Part of a small language model's weights.
Size: 14 layers, 8.24M parameters.
Architecture: LayerNorm before each block, biases.
Training: a variant of Adam for these matrices, 371M tokens, 5666 steps.
MLP neurons of a small language model. Each row is named by its layer, matrix (up: input weights) and neuron, and shows model dimensions 80-207. Each number is 128 + 24 x the weight over its row's rms, rounded and kept within 0 to 255. Numbers have three digits each.
A block is one neuron, or neurons of one layer that tend to fire together. Before each block is what it responds to, as a language model described it from the Wikipedia text at the highest values.

Word-initial "in". The token "in", both as a preposition before places, years or "the" (in Culver City, in 2002) and as a word start (invasion, injury, inside), plus scattered mid-word fragments such as -ci- in racial.
L7.up35:134123165135146104124137137144130121106125107144146123169105131118119066120115095153160125147131084158147130118094128131150145123133131099167135143116144152101131116115132148129123126178151183104121103123080158128107127136143133113155128122118128111137149145101095102111139114131123142148100093170157148108161092141156159155162082124107116147131167160115071123086097142156108147122096

Compound-joining hyphens. Hyphens joining the parts of compound names and terms, such as Bloch-Bauer, bio-diesel and Monte-Carlo, plus opening quotes before quoted titles.
L10.up126:090146122134101138078111117083093110107126119108107136112119138125133158122162140160090160117123172113125128126113120099165144120157145144148168102159103128120156129105096131150213120155140181122162140134156129137137133127100112117118145122100091153128108130116121101184142151136136111108157123143080141152120135114079125137170062137084151131145119148098137160073166182099118127133130
L10.up245:145127144107140123100174145105153147127114173121085141146115116129160101134109135090096103143129123076122151122137099119121159113109134101128145090186123097167174158130113148111096135148121121150097178101140164113124110158145133129188129143113132127121112103084143146174143094172120113120121089113112153138101075165135085169131096082069099172121101102157106090160111174120145126177109
L10.up323:106148158170146159146104126127108116122141142105092117106140192119122150140100164127126139138092113097073154097118119127146168124155097106139136125175132103132147148093151154080163127109100138135137101148119161109109089146104109133151132145133126154125082100125128123145153153115117114123156128153084075131104070118140143170133096150144134126097103166115149179096124164160114097132155
L10.up405:151125104107118144086076169116097118153124096121124139182136148119117128158102161136104155142153139148097117129163128163147094144131092103153131136158144148142171128135124133161137069150130106139121164165157151154151136165155083097179148160105131114151131094131065113130139096150170115109162135118125148143147142108115102137171132118111122134108140087108141145108137119152168105111123
L10.up518:097094136163122136137134121080113126121119121114084158161135105155087094150147138156147107146134158186153147183141107151161125112128089144162178157116080076111140103113118127166128149113144113132159150129136136157091137145160155156140129169143122132141102121094112150132184093098193091127142121094102133121129136100102098138124082090108092115142131154114117108105096119137117104145118
L10.up566:116140099144155137121098175140115140136131118140103137135124125143139110136099112081092098143101152171152137105125093113148123152116149127126135146145139092132130144155107155102083150166112133145137151126146099124114150182154104158127140154105094097158087115119119148136111094143149148128136107128178133151091110156114090143123164140161097142138146155166127139073126178139150084112143
L10.up688:080125125135100100100129155097111159161133116155159131097141135155109150108105119158082122142117130191118139122174087102174161163156119122126123124128129127124135129133134169141087105134161116155131123117157141141102133159128079129138156171106176124162099104142135138147139121107161126105083100108125104128137114082122105103160134104132146165144137151150162124079133153148099114098128
L10.up697:126117203089086132110139122110097130153130117166140150152116142104126129160110123116097121159081112147155151110113120132150082126121111124172140151174118102110094101167140164088111135107087132142122125155103132098099129126124119131127127148121119089174100119115117102148117099104111141151099126124114141133073139111127111185079131101139143159127162116108140157149131173163135126132194

Compound-word hyphens. Hyphens joining the halves of compound words or names, as in pre-Christian, so-called, Nur-Sultan, and word-internal pieces like mo-der-n.
L7.up78:136131108128067160103099152085129069174092129128131150148140130125164089123130153160120156126096125145141151153104122102095143124129115116142149106118053129120157154108159147119133114084133143153168138114117120160121113130142154138125100147119142132121116157147137178164171110155139098114062171117132148126122155139157094157145123120137126094124132119134111141130122138143156140096171

Hyphens joining compounds. Hyphens (sometimes en dashes) inside compound words and codes, such as Norwegian-Finnish, Governor-General, ISBN digit groups, COVID-19.
L3.up25:095135125126153172097135128115112092118137116107101148142113078124066097159158112166141113128146174154095132125111104133140153126143148092095180116104111111095150131129104171081107127123149139143160134127146155157121102135128093110099149169151165126100148126101129111156132149130155143116101114158105105128124116088108125132129142098131135108094147121128126100093154150177111154110136
L3.up140:139131157166153105099145127111151102124135124105117105122130125113090149080176112139131148156134149157085160144148082163159169125126131145179117165124074124115130096100138132116145105103156101162086122136070103118101163148105163101165107122128150111144099118106130109168144147131115117109165125135120117110159145175150140126138169124109085131098093127118128141136130128141118181138114
L3.up146:127117102169094173182155155089085123127146127138118100101110114095140132120156148101126118168163143157103147172123172105107122125122131129165130137127092141122148126128113152103095171089138139166118194118155128124097116168124110117137152146105123119095110120099133165152168136120152137116126107113099146162134120105137117130145136111167136138117129146106102152097160114150132128102139
L3.up165:131126138181135128133139136142093109154139115098135127105143127111103119140145139153190109114138123171119121169154147108142153112188108144171105107155082148118124099106107170124136108123135161128172120105092123140160111157131092152126094152131114148102137118116119138143118118094198156092100131106106124129119148115120141144159102148158131118091163121129154126122125133132147122111164
L3.up332:127151116148085162171103164159111163104183094117111119149101118143161134132154147103170109158079100119091106160117133106111132100136136110095107131122103149125120134117167130160123156135095105122137141097154144089106110150107147113148168157089095113098115136085130169134167103114114164098100139098095114133121115111134143163121108092105112095123149136130082137099084112110132140121166
L3.up342:156095139190124176137085170144089109091122149142111125112128112136127094162126109143132112115135088118119124140143116149137133126156119133123148090137103118105150104117125171160123153120116108119109149111113144141120103162151148099116128141123106148112107136082083139128139160171155125127079112123105130136130153136118148135154135097153110141172100174124134127124111107157075090110090
L3.up424:135127167136135168114101189122120166154115105116113153131096110145048109131124103103145140158157094150114152151096153155094157140111094137113107146131135091104135122109140120122139138112122116105116116092149154134109130133103142087149173139157103117139109097123121129148154133106156127110149104118125171144168121157133147168142103107182166100121083153123118136103139130129109124121132
L3.up657:142133110122141147058125137089109142140117152103091145079106105082094137125136172123102153115134138164093166146110122120120134150159101149158170127147055138128112108148104129155168144098111139139155138089138118139160083131092157153078146212146169124079122132107126100146140141148164127118118130102109120119143117124119111111106144106137130136100165111142167151128166134121140092121128

Preposition "in" and in- pieces. The word "in", mostly as a preposition (in the, in a, in Vojvodina), also as a word-initial piece (inspection, invasive, Institute).
L10.up362:138120159112168140138114109132185097139171145144115120178115118143152154126173141121128118175090111139174155090131143123134106135091102113122165164167169142098125091129104149086130148137087145113073098120137109104128111117108098131125139125114097125140126105086146123133143107129138167093126133161113166160163128147123104117150103140139148103096131106170142171115088096173118126132136
L10.up427:144130144107130100123117149092093140083150215158108097112137097142088140118159146161132132148120109117168119129135107128174101155116132144139147124138121151106120106120126134114144126158112163112144144156135155081099102117149115134137162144123155125141117095138121134150132094156136140128198123136138119116141161122120111163139113096149124148147148125160174128111099134177147125151090
L10.up452:113109129078128100097141103150131136134148105134107100117111155167111122150135131112153106120086119077157182101132182169113065138081148092159165116150143130115121115128138164101119096160137120063095108111133126135135132143127121114137119148102148138123177133124110117122107149146107128108120147100105123151162098117086150145156111116161151122123161089117138104089120139122124121142151
L10.up483:109134130141124172138177161131120134176143142104095138149110120121157142161133100149108088173148142131137148119148090134094101102114102124098151120143103088123138110135172164126129109147127125055171157120137100119146103165179129112155087112095185130125119132149154125152147158104125125132116119147123092138096143140113132131156148142154100136126139141154128095149104161114112139194101
L10.up608:119101095147126069123113132133091127160114108099158125099097132125123099140138132146145116120143133147097127096177106146141151125145167158108156086175093136138120180131139204145138099116150131106129153095120094103109131143155147102148109136109146162150127113113131089096153163132164127164120120130137073120138138100112113172132147110104133133123141145120145107079088160105103102175075
L10.up652:151056141179101126083103113127108135125143130142162139113163162160120131168197141090120095148096084133126097085127147149110100095082097126147087127143133141141114143140148184134116150133152103130125100124085131130127115161125152127132159120170159104127116104107160097128136103113189079096149116130133113110150119144135126145126126129109143110104092109114127159154088134174103139160104
L10.up827:131110123118156080116144116138111130130166128158143126161140134123116103135133113127109122151148124129142128092144109158093108138113135106183152172129134133189155130135118148171136127137190177080099134108140093147110146092121135111153145139142164101122093089081133147154099139097140112160160137149109137095123102106125172173084111072156134131110135152138138133132101129161109130129145
L10.up889:146165156122128113105132138151152135119097157099116119157112126164104142120143106150111106160106113141151082111102139108099097149128135091101175136140140145129149151119198184117135133128150118105117169132108144116079139111139140151130160103109142091174132127074115128089118137112109103124152130127119127137147112151116129168110085132108094125124113134105162137095138168148133117111106